config = dict(
    hidden_size=256,
    norm_place='pre',
    rope_fraction=0.75,
    attn_scale=0.125,
    bias='none',
    tie_word_embeddings=True,
    init_std_qkv=0.0506,
    init_std_down=0.0,
    optimizer='adamw',
    learning_rate=0.000994,
    beta1=0.9,
    lr_head=0.0103,
    decay_fraction=1.0,
    train_tokens=179500000,
    max_steps=10956,
)
MLP neurons of a small language model. Each row is named by its layer, matrix (down: output weights) and neuron, and shows model dimensions 0-127. Each number is 128 + 32 x the weight over its row's rms, rounded and kept within 0 to 255. Numbers have three digits each.
A block is one neuron, or neurons of one layer that tend to fire together. After each block is what it responds to, as a language model described it from the Wikipedia text at the highest values.

L3.down165:086071060105173159167124149069102155110082121166101150130167151158083173067126125035128088128150144127146163119155128121172186098095133163100184092139140110109115156144127125060144125161076136062108115082068163144065125138105142153127068091117143124140127112143113172113105127152164140110107127066062160113123051125152122161161154165123112115132165148202140056155170115143123139143196
Mid-word subword fragments. Short interior word pieces such as ul, od, ad, eral, ific that sit mid-word before the ending, as in spec-ul-ation, pop-ul-ation, t-od-ay, min-eral-s.

L7.down80:071135161117098154171116104120158138174179136138099077156172090115111123161099078120069143143112071093197156112093056149086141123176122126095129114155109125149074116194113101140098145134110165125152076160088097105093137110097165145144125117108136065197119159130180163115158084130108118139117136098136152151081155085130111150076125127073060067097125132102153099112148162100143131129213
L7.down163:128118076130197090087139132072172145100130099134119097166181191131128135124086134161128095126108094139130067128170136133095136178145128132082184056123100096117146151149153090109129161092153097136092094092165088141058138192149147128117124121124101126127164102138125122143139117115157146118185084106074123142126097153111077163167177114096098140122094120120133128113126111202131085099077
L7.down189:122123157128178128166181118146108199135139140033150095161192103141093075125164120108148162220082094146150108115104123140133163080100129125151086053151156120129105137132153127108095141168166089050136153095120186076119127183088187209110150097083079107139084119141121149129076139114081084146118170120114140049162129146144092119128148140139137157145081201099157126107116080105095132121151
L7.down199:149129068119140085111181128125161111131158133122123139133140141148130113144144153108096093064040133128144151128062056133126123120148135111158123172151114104162124065127168110121110143137120094103179204111128069137136065156120182137171116138118156138086165090153116140206141178150106145175128065141110157089164200137139152127157112133153101105104189083096116105132112205094164160145171
L7.down338:133136142139146150126170070167142108164170173174126067120156084134104085125085158136126124095055096190122138163110119188077157215075108190114098136100127113125100132115113068121143152144104086124105130096141129169123116121133153159147083096137116147105160143112131139087146103192087132131143111153164086168098185153212135111103182137149146122121123128137147163103080079142027119164130
L7.down474:158172131069142073056098101184205097132113106130139115155173130194086185088110049136125161144116159101131179086123111138126153130206179121146092100089139096166128136167096106118156088150108097150151137150170094101152086126135131157111127099088083111179174070102121125132163174132105148128151124136114139145125111155139091082087178185127096129117166167136122164164109108117101143081121
L7.down587:098136108149160175130174102165149169168117046128149143128149122028120192082134109123150119098144135158084105125134073071166075120100190110089158149126120137161163136152076152091092168129156170138104130141164071161129126128124134128150134170172099103145168127111135153176151127078086143106074127115091129114166120086098083100100110108171100165115126127188085105134074093125154120157175
L7.down790:106090136144134207168151138117123108101166147081126045113096116032093172089178151109097105128211147158064126205106176150162131086108074147145129152125108115141170130160127151115117116126100150094160073123136108101134132130077112173173086133140107144151111112131162117182105113047172138146078184139069145078154118155167091143163183146052112135146143154180126105105089109123146081130129
Word continuation after B. Second word piece right after an opening fragment, strongest on est in award and list titles (Best Director, Best Songs), weaker on other split words (Swinb-ur-ne, RB-I, Or-ig-inally).

L3.down939:094143145149134130136099073150154098138119158170095169150110115090164201167108121147128101115138070140159146108161108076142175112126137146127093104096096159150146115105153133114098133118118165137119134161031126108055067102103097109122156131154096166255148148166189111000169112116108111103114147111093132088152082120124090121118041197104139165099190146141115134146151140102167139112117
Table-cell abbreviations and ranges. Punctuation right after a short word or number in tables and lists, such as No. headers, year-range dashes (1981–82), initials (J.), plus word-final pieces like "or" in Director.

L7.down124:143162085045164142184126144092185144141152145122136182141107128149112111086090104094080170141186164137106064104077128086095122117186097068148117123118111137139139146118137137135123141135118114125146129133100112100132106128110142131107173105109149122160092086168149182131138145145183155163143077133145148131133142158143186097124110086121187138079170181140129144145097176120057167143115
L7.down171:136136157095107062188104126109166147192136133183120092150201059155145159155170075123109093133077172138141115141106105146098124173194125125143106134101128129123141160203086090158165147118136130151078160115107082148143166109109107159118099181131120135142133102117104179109102083167141130076094059108087145180170084103145176141121145101139125088078194166105085145149128116099141104125088
L7.down190:088131077097131191113120106153157135143104160094107113149099158134138190144163098182122122128106095133110196129148077113139091102173142154139155128219136155113110120156101164100108129117138107120148114120164108178082099112089136168155151151181161120192140102051165091120159120087098093078169103075140201142166159117188099183100160121135093119157120164088097122102179105101122173134151
L7.down229:099110180131113149149091140103182166090161147068116137180150078137086110071141135117143103087151105151211176129140071137101154044134124192108149136136011137122098129140197138132123147130097116157140112116101090118096156068141102130166138114085154088161108177143135177134051171131126107096163127161152194091173133109144160125127151134138163151073114069135139113114128172120111197107156
L7.down315:142161176155098113148087094139155136144055129156064104107103128141128109142106215108170104141167075146125068140168198118096162116077080079152139118141116140122062185134157134097145161117125115186116123127097138148151197071102134097114183155138063133128128130111108114131115104144096174127090142184083125085123106118059170148123081156118083136124120160073094101143130104109142103100127
L7.down476:158174117112159119131128140125169098118088077176135103122151144197078075156150096108085175121120101145085119160097131097144144142137167096180170060148173072139119091154111127135111118142131228135146124115126084066126099115117143088185037138099142195132118113113099114100127128151131160190180133119083146117121164054105119158129118107163109072182156127185213170110098132112101083112117
L7.down584:136144158115139096151120148035165140148177087157180197068078102113063106120152134108178150054067087086120142160133131115142118134165130181160096144131170145138150128162100123134152131124105077059078128142211136118113122210093114214154077144153070132200123104171088125110140134173112127115176127125181167102153161143144098158051146140193100115141131140153155071115125137126150201148056
L7.down785:152205132042155144109107153117111104102158188200159140109098133088148167085080117115157152175118154102101133065078164120112146136047143152155108105116097094136184082113144104163176091147177159180122109151123129156132138102092141136147120169091154081094123136116093154160078125207130134122159093195140133159148112000119109189137175124179075129132168133185148143121122147144129108125111
Mid-word subword fragments. Short middle pieces of words split into several tokens, strongest on the ul in population and populated, also ur in insurance, ir in Pirates.

L7.down210:088064129122112077139176157143062101068147129111157154111108159118139119125139121158138122086114157095150076095139107140130144142099139099129149188091109167115125159097098176110114060156059124162116086155078131133100171163154074118128094069077149129022112151122089114159120124149145144073124118115178125131077104142080120186158145127141130138084169182141151097164140151122133057151162
L7.down293:141139172096134126193135152113146107168082158121064119101142124096081166153100093154092092147139115170101109152150125086162132112127060140141133131040132112126111130093134165083089100135136107132153123142154130094116158188098173111170099090116128149152166136152096135110133081140154116159129141131075076129140088186104119162137106151099138160117117154148045179099158136051151067111164
L7.down541:185069139129088154084107200087130127129183114141162177118120123152143109096181111154090121141127126102108063114071110127145121169140110089120123164163127174145088100124073153110140097157138139143128111159108121095155111198160139073146102102152134158088132140104147135156159182136146141133139148145087105110082166143132127133177130066136188101128086163136148115206114144163139152078130
L7.down543:158138173168177154152082185145128102116124162145118123131138142104105183152165077137147061125144123128111132120111128124121127076144104122083173070135145167091172126193137156116113134150132180113093092138104104116111119104094091116195141132173139162176163086150140109215125145152114128128119075172171211155121139092141160125165126108096085106166159120119144179043140063115126177143155
L7.down667:139136147087218166136117154091074143100207084191110172146129133130192125174132103155157177164118181112116098165142137096110128069082135154160193149169100158105120056105137130145136088120101112106111156127074168081098140128091120147181106139153137150112201113099081072156109107164161145105125161151090127114118109153094124109158128126121139117146170092141134078114099138163113099133100
L7.down675:164135099147129197174112176143122169110114111144116131061104160168181095179109150102122140163134118103115131185139195121165124112135081096138114120158147139153104184114147124106109081094127118116105153161126181117144165128069149118111183198129062149105114084120132175191118113150166171174091150135183146083101160138075138173166118170186156138116135142096115142122102066116148140165078
L7.down819:147095183162135136112108199126111142141152140133097091053116130189159095135167129091127140076075087119131086102100152200111195165112106120129187109153172096116158094149058140126118114112178152134155048106128140174116149140135136091157103114145099120181103102126145122150135104182068133065143150136196181156089090110168128165112153168185175131181144171094095113088191115089153142119156
L7.down841:141104134121109194175120124160119154130173100138137156151148112095096118149149125117153075111115106132166123061155148168170198140160084133130133102098119137105142187119100062062126178162102167106067093100164105150113091109107202074107137109117127113143108083105115175145144105137135122051108157107128115128166112158153134142096070143159175164114109080088094127106191140145144075166144
Mid-word fragments after initial letters. Word-piece fragments continuing a word split after its first one or two letters, especially l after b (b-l-ood, b-l-ock), plus hav-ing, mill-ion.

L4.down41:142090124140125127119186097061157066093083123151134125086139105088185206127112161104105143107120192146141108162136124127143083115106159087174127177108162127123124087155154121101081125144116109124162080135129128186134079116114139119152096151157145127086118122158122136209152074137139127104111121142053095041127144138087121074136112149141153138090187127105142106138090081115173149102154
L4.down98:185133091153108138106082108095153057104133127173139160174129111104211087176158086139160125160158142136137101151123165183104134141135138141086138110128145140134231171136093142120137130102151135120114098087099139158125097133112151114142135092135115146129128140097124087179131168192174172111087144100153055112155102135180091111106143134115108105115171136121122084162100156128178125107108
L4.down529:099113205117100058210138110118114170153162100115190152121113118075121140108155073126136125078169091163101071150193109083150120119120125158134078068104102090158134141112132142147165080147158098087110102166154176101178105112119136084129101157081124079217131135173205157106158138155144168114161153114185125116200143179110112111109109110139144104123139149145108143131129154096132126143143
L4.down783:113095184182108076095113088174121159110138190117177113084138134101100056096139088080128086106132090174130156081089091158173157123161109127147160036112095142157177160160145100100071107054117098113108140150150129080164094141125092100154142165166045125116144138095141146171149146113143126153148108159093161112101132101197122071141241126146119151156120096176172155126116131166139184134122
L4.down786:111081158131136073175097156096108148122114062175111097129073141104105186165106151131153126172185139169190144137185114105056111075130120069145136166061146139137123154114095119127126129168044176087116125146178104106163075114121159132125109080092108167140088158147138086145143154121127144143120177141114164150119128166060194102122160138126103152062127119156085022128158141140122124133153
L4.down950:121104164128151089129094176134045108096177119134122166070155178143123085095163165127081158135151092158096184136154126096118146131112135173134110124190135153121094139191111191188132138132106149141158119111104189113141143090094153086105166084139113131175121136124105134206061177118123099116074167107156124113190146131060152125136177125125100074062106155077092136141087152075132113163100
L4.down992:098119103150134125139126114129107122122157158129077133164135150152104146124141091077145146077033161150148134164151183142105200133153115126156134109130135172173136215142104149076125134104094134128160135126146157130148133113100177088154110137160092087147178089106072082073152096179106109111085120152116123113110113121117132171177076111158146087197129141153113124153125099174115115128115
L4.down1001:118134128076161158191185160065090107189231124155146114092175142203173164123149141107123068134157138099118109116067106089054152148139169117203161141101130133123066147112169114130096147095167187146144157120113148135089116159165165070093129091131117131071098147118112192063100152111123113147085163135150098131155123128146184145172115086100128104060116134100172139159118126103140077141151
Mid-word fragments, mainly -ful. Middle or final pieces of common words split oddly, strongest for "ul" after f in successful, powerful; also off-ic-ial, h-ist-ory, am-ong.

L3.down885:071098136115141086153173150136114084067123041132159133137143104125171194139156147139090110076152132122156144122218096148111113111150140128097111158132137110154143088145149116176096169139109102095121115095103122167100088168115143151103122146190130111138087093088140070097105127083112203070144123145115132158104085103107147121156114128071103183123165204140059130071114168110162095141095
Possessive "of" linker. The word "of" linking a head noun to its complement, especially after one/some or in names, as in Guild of Canada, one of their.

L4.down341:140099150082126118187146140082111119122141096102142120125126102132165164143152172143082092083127106129100163163095148093137083193122156131103125109174134084129127112127162152120140187148101134120149124129137115139187177105159114117141152101111089195125130171116158161108105115105094144094170056173201199099088155115126144165097136152095161131124104140158094104067157164115094028151146
L4.down384:130158130070116118088143146114128139231136175134094150130142117162096116154144070148176120098133150146190137086069106122135115138107115118124082099089135089169068187081130143082180107100133138099154100121139109134130187138150160161139169124090053118149169115141099143138185123239118094145122111091168074119128079097107125076090103144163111149073157111120136181168157105142166127151078
L4.down465:126099145073165153091118119130120088073063141164084158152103162086138140166146127142124118083065155105099089186123152122102163153128206120066122139116112153103076134118174148126160159136157155138128110063169182091116079156193120218179073168069137096158113115148161131077081103180101138084141101129122101122098133169143103116107172093149139124151115156152080190095129080178117097136126
L4.down600:173110211132115099169178125098140147150137131151115180114133075151095131129170101110127165113109163141157089135129080076123172154116118141123138133142104085137131085137165144063118136102156082131063155131210159110095139088187148159075164121083071133025181165102067121098115169149199150127182117200165152135105153135159095118141155137171128113137133175133119115116098109142124046127107
L4.down681:117146148126103127160134094092118180225135160083135108107156116135149093125167106124109100156097109102132045128145168178153194108137088077073162082111172161095149118152079122133173139127130154128110144172119107180091157159176124100181156140092107089151164117104102117034113099104146078155153087136111126140110096102163204182136088089105120161176131088150143144135176156079085133138133
L4.down781:086123108112130146201113172156130108066143148175155145079164133117098100157171109143114191160066122057139141154178131142186174138123124131140170153100149090171136117174100113174160144091177122071076137123138134143120108103106089199126110138078126114097143159179138177097059113128103100157111157115132153132113124148143134213139138167081159152187123149112150132168129117073119118136086
L4.down906:140098157137157162155142124128133140149134037101112130112165141065134125060155121092134111115158123161102139156090175120091119109115095101075132072141136105135072145118127128047139132150160142195094092085138135099115148115144187154180115166104117137178139144127152127096102144060132133108139187181153151139116124112069113175091131212121155145144197086100106107126134119077089168109115
L4.down1013:176139142122176159122086144089140166130098166115144180102145083123138111144178124104138140142142158187173162167100179143134151111169149130132159177118157078100101139114122137076151165104109169178110096072140160039160136165132136176130135117156122134138158177129110129118088153081133106121105129074149045135085106127097154092142120123069151096090139144104091093175162146160127179096154
Initial-letter abbreviation periods. Periods right after a single capital letter, as in initials, abbreviated genus names and U.S./M.D. (A. ino, Ebby T.); weaker on mid-word pieces like ec, il (pieces, pilots).

L4.down32:104121168087149185124102163128131135167057123169045159129127104079108130069125079129131209116115154092123139128137147112134103147111149124123112125131104107130107078186130132079200118117071166106085074160112118100201139055114132144134105112179098093122097145131134157125147100141153075101139166152139127126117111217149120113112127083085114108135181152172123080165071146127122086160163
L4.down517:101137137107078115078122093180116117095121182146133148102125136101167182126071126177216142135168075078123124157162115140188118122091155141105124110150104099150113160070108143106159121120097177117111102124035139114099159138126096113151120148114148098255163129121135124038121164121096076121132083120141146168120130046165138114097129157170128156091118100143099189117134129135147072060151
L4.down567:094099134125124102140087114128148142115120098141134211104112193067092135144142125134128165181214121138117181092165128119083076072122123205141124169160118137141152061100122126200203129141142141102101117138074162149118143106095122150162085151140154079103142164165168091110120142175103134086122166174127106181118135164125085062131127113113104150121117122165091156095103154153109088107124
L4.down639:154160176104119115183133203074130124151155143142130146130166140113137183126150108133094169134095152133144108091126108169120099144095149115147101072163157165201170087183140156149156143111061142081136132149166126168140194165196115111115135150096144114156136129135144128124137165156069105147117116158079063158184133146222192122127150155161186163078102042062144151098124112122140055107147
L4.down658:154138151126144107152109083108181112126101090164139148128113181113144103129167155106101115122084081071147151111143123180108141149101171194161095166124169130124166103152156134147128127140103125093110111117107077111182115150060163110224089141095132076024105056135125058176117126130168146143161192160137070134178123147132155148085180132151111150196101147131115095127120132144137093145091
L4.down665:097130153101134108192110117141095146173137163138173174084130155146176136142161065143133140159183098114094150075141197099123081084093145139123115182124113141099176178141147045155134145135133127150035144153178153163087134159092100142131187144164185143194083143105109142124133132135115121089114127153134063121205094134173110124148116134073121118138096142165122167065073108141125127100135
L4.down834:141159088125049111128169120106134118124155083143164200069144213156163154188134149155113159128094158069119169117124154192107088089090114119123110130111105095133147126122126101203104152083119153105048156139167163103148163156130102103115126165147134130158152135165131128127087118142127102112149212168117111216136142142169114112120141075127113141180114069065101118110079148118121142156105
L4.down873:116150149173070142135093123137185137135139112149118141166160100066142165122168110132140128130137126089167136127158114127134109113141106128074110116101115143106072080153220120155126118132179089079038104132129119182118062124095115138104116104147107189178142156127091146136122119131145080093117153195212120107133182134097132084203103133126134189111131112137149126161144169103122124137145
St/est word-start fragments. Fires on "st"/"St"/"est" pieces that open or sit early in longer words, such as St-airs, St-eps, d-est-ined, d-est-royed, st-udies, con-st-ruction.

L3.down392:138154173098123079085104169116078135133138102181066127127174121105146095152158080168179191104160120131148123068113118218159115143113122095085052186068094161134160106095143120185139086085130181146137158164107161144137131128148142102164083156159109146151147127141177091136102064088139111117133152139146153138176114042176148135085108096101116093092131101142132091131094125140156119170078
Mid-word fragment continuation. Word pieces that continue or begin a split word, often after a lone capital, such as W+est, W+ild, F+est, Re+gion, He+adquarters, co+ach.

L3.down320:137117095058149103130139105160123146170100163136124141197123114108117114079183068104130120159164156151152126123103150117170178159173103097130147104218131089096175180178162098147079181172149146134101120122181119125138089153128070163113128167144159119190132099072158150053083114095154203141150123166076100154137141067145162107107128119101104134089156139148087111139222132165140130155071
Mid-word "l", connectives. The letter piece "l" split off inside a word, right after A, O, he or ob (A-l-abama, he-l-ping, ob-l-igations), and also connectives like and, of, with, by after a noun or verb.

L4.down48:125182167146068135148099083186184065132179117144157103143097107160151133166123104147117178117144141085164082119093140127189116083161115156084114086141111134120136144108101104135085085090155090150141114168111072146134149177118148113054155096108144067147173134127128126115163134122121039127127104163132105071117151132144125073143106130118139109094084135104166143128122082139107083071156
L4.down306:114094134108107130134143124146116109187122158041137155154163120132112092068125120102120161182145108158143117188140082114116125091117136132072108168115174135125121091079172160123107115156135037182124062113150161106149114114113110107119142133141116159172123142160147151046151145125124135161105125113129134108137016145126149166189067143127048133129114135096145136093146124108059117132111
L4.down343:112130136073141151076177114182153121123085203144084163117135131161173141090137141139123122115124117186106159063148132104083133126153106192166113094169124150122097165142193132132115137145080177094151092097080108128122090098116171128083119109157081145246125130125116134027148100121122138169124122077103143129077099104186068042099088153151160115128147130120130119066178151142140116179092
L4.down640:081142138102155122147112157119146174183104150113077071120120066094136139099182104142131148125168140095166110119130140182128122174227140102091114150095130099155077100152068137122084153085125170109091116119144155038074112140076117098108132116161157085121112179119130208113103121066160104166115071165150125143137131125098131149181125103121105077079155127135062114116142145144054098182163
L4.down707:173095137074156142149120111120109062112111153066129153123139151166100149144110122150147177102102114143120065139119123135123131102147137099112186145200131111134147096135083104088170100064129100108121053111197119121099149136124142126148096102161128110160106167181100128097179130110138176116169193121145094123162138119130073143103130114121165159164155102126071138111107128121165137110124
L4.down754:124123162135077068122151131147168122172119059121167111137127171160151107205151154169113150108104145156175164137153109141141161107090165109125185096095150149127058159108060111088154141070112100129062119083144115127091158110125118105171097139158130118165145116157117116189113109145095123113135074209107099131077100123110140055168166112111115122117157106127188132145094154157173115183113
L4.down809:189154132131155188139104157154063110132093109152138119158148079139180132111145161139083140139149142170115142128106090142157142135110140133091187185051105158126095080178099126119113079133051115165151109110153107118157077133095143104133042134155157096155123128159157144138170095129132142146146072108154123101087039167121139169125144103162112125135180127156136126102101117094149134118134
L4.down827:120137125113128088125084057173116096163148149127085186125116135113180163152125133154129118137117103151119125112136141098107160092121109130139103099133173138154136113109197119126093169164109180160127163208122103105056099075111101072165152143133124162255138156142192114011155076109092132140124121066106125126161071112142101135135078142088110162136132171148119143151195136128143137127161
Mid-word fragments and coordinate digits. Middle pieces of split words, such as ubl in Publisher, tern in international and l in discipline, and above all the minute digits in geographic coordinates (the 4 in 26°54′).

L7.down75:165122104118150129155111130136182142125117000143107106128152106178113119162112087106080125137089116133145157118082063129107160134113148133095102101130161110107134141143137100097133149167146110125137115089130091135144140130131136107137104102125148155091156135101107147255117147116145088141132135087121150103175121142044136100123133088112149154124148169110130123110159145129147133143157
L7.down99:118093125104110100123110145150077186109137126145081122111086083121171093149119101164126144079125175116111127111198110160111166101110075139137094104161143071174162146108130157095115121140147099123105120125089169122139176150207081071077157119161124119089120114172126138245127087105120097140139075130136154147119100068080106109126105081137120129083111148086126132080111137068186149112125
L7.down324:119161143045157139102102124071110175121133090126124100112091157121169153153153101141130133124165166090103109107100138115144102079176109109114130127129126146096136123099136067109093154078149191157151168145112115127102155122138112120143160137156137087137187158173116102228121114127160133176137064150121112123070144135113087156079080092154104119056110110138129181110134072118122167188116
L7.down481:161144129094156161133124111127156162116102177124173197155139083179158165147143106165142102087134138167140181092136093138115144143127069146127127089189108128164093109157154140123113137102162122127137089107125138146141190093146088132118122064113123140046170079148115125251124084089108116096093072166141083113124152075098130114120161122149168133071135132060142137049117089132157142123132
L7.down604:090117146166143083108056160076155118122098013108118127147099168136083141156142143107095114121097143089146172144172123118175121101109155100055168124087145094135132105187164077082165136103139133136123129117083161139093213160110106140149061129118148083094105126109114094242126160125100085145137212106112156124114129140047138098155103147137102187126070129177116122119171135107125174158121
L7.down626:122128151138160172102133138164102156193063103088082123196147084101077124151123160142079204111149094167118156130144133111158197144126137054114111085107078161105116073101137118107083165092190164123137159132196179117135160153101122107142128137118148139104082170142134092081138149088198075131170111154139171114180081147082103179109058108112124130159170121175145115181094070142215130166217
L7.down630:086104201122163138115153113118135137109118159051095098131096039115117108132151110185097138181084116144066137115117095159119100125135115135104107201169178109087173085109105060143212134167145101102139140109142092158151194146070106122210127123151163218109121074102119110147122155133126171090102110169128103145179103158112099153124094049067103178067124138143142087125051152152091136135139
L7.down795:075160155157107118103122094115104085159139161088106118149145115165129125141133181124131173133179124123088136121100130119186150105165159074125122125120138078110149114095170147082117150119102118149138164105129138177097139133138151168065169121131134117160047132151095187127095071145139131132119127091165201146169105172168160099111132176146097146124111136111139153091129175104105169149175
Linking "of" and "as". Mostly "of" after a noun that links to a following name or phrase, and "as" in "known as", e.g. cover of, release of, known as.

L4.down220:095117124123182101130142135189115131143114161144103099059122142136158151148133131113088153154134154165134087098042096093058093130140085088140177120093086162103125102114108105118064075146081171121140139101207177110148180113117125100100129179142135124174116147091192139084147141150128133134176121096099139118125157139196074118156194184097152146113178096159157094142027169084153112193117
L4.down238:155120100112094084115116139142099178128142203094072163156190094081129131125157089113061084120134098189118140143078155117172142116144120208104063129156074121104122095170141138130120125154137125120181068128141142058158126102158164161113090170121145175138130109087118171086082158131177118130152124123138089127135142122201126106153172118110145110120110149178162109116123171124087119153095
L4.down405:151091129132147123098138115173063168157146107161132172133179152089075207142121120138181133103106117118149097117126118149149095124188097118111115098130183069113100100157078105119081189089117141108172148093151129131139143124102125101163086158111095220035096116121139120079131166113141137162112158130118043131132175109148125097114140117131096118099178079175149085118127117069117132152135
L4.down551:167180103130122132127065150125105143162128088219097118135128086133155160142133135115114139097091082115123105080173120050126135078098155093115140131160158179178118205080126094103107127150130116126128117157102079156169116124068105125124156136116201116099064140115077057120129102142148178141135118090100205127172110070098114150138164174126157110102145112121069125161145151073179114165118
L4.down773:115156122154145078087145081180108109123107161121100171128144130131179152170124097173112101128101096131188090117122100093198171165149119100131084070099123138090103130115131088102042122164140175170130075134131123087118073115083078111134133189138150156235152184124166157038158082095083089174158139081120118072105097108172124192118118188112097113102122149173123150122169144142100081094143
L4.down788:072135115166094083097097122075072162077164149097148113152158140179088130127109090058114117141106158143178121088079151083111158163121154169057166119130116136128088171157154090104102112117108192120139147127177068152133173130136130099129099121109142111085164143059099159093119146153164154123132085151147098107099194140166093153075191061142099171095056152112111202189142069152128092080117
L4.down849:166102125158119120154147174180113133147095096089093120149099173161142116169133140151148100180098082107131082136106130127088096106137180194102076108094146115119168111117115153159081162163114077153202167134074153088123172140115069149133100102111079181025107155066154079139101179139109145155169133099143069166146097105149147133098166077150081126116098129166137127126154175150110156158166
L4.down987:130089144127086122053107171169171135154095172146169108114136149129096180142094106140131132121129101169139131127074120152155150130134086109129137126117110091157130106142178147093117042063120158101148136131123084117123093091135100148152143074144130124189150167105101080076164166155138124106104171068157155118154110145145151067128174177152135182198133098176112139149169087135147136079139
Second piece after b or d. Word-piece tokens directly after an initial b, d, B or D split off a word, e.g. b|l|ood, b|l|og, d|r|ummer, D|u|ane.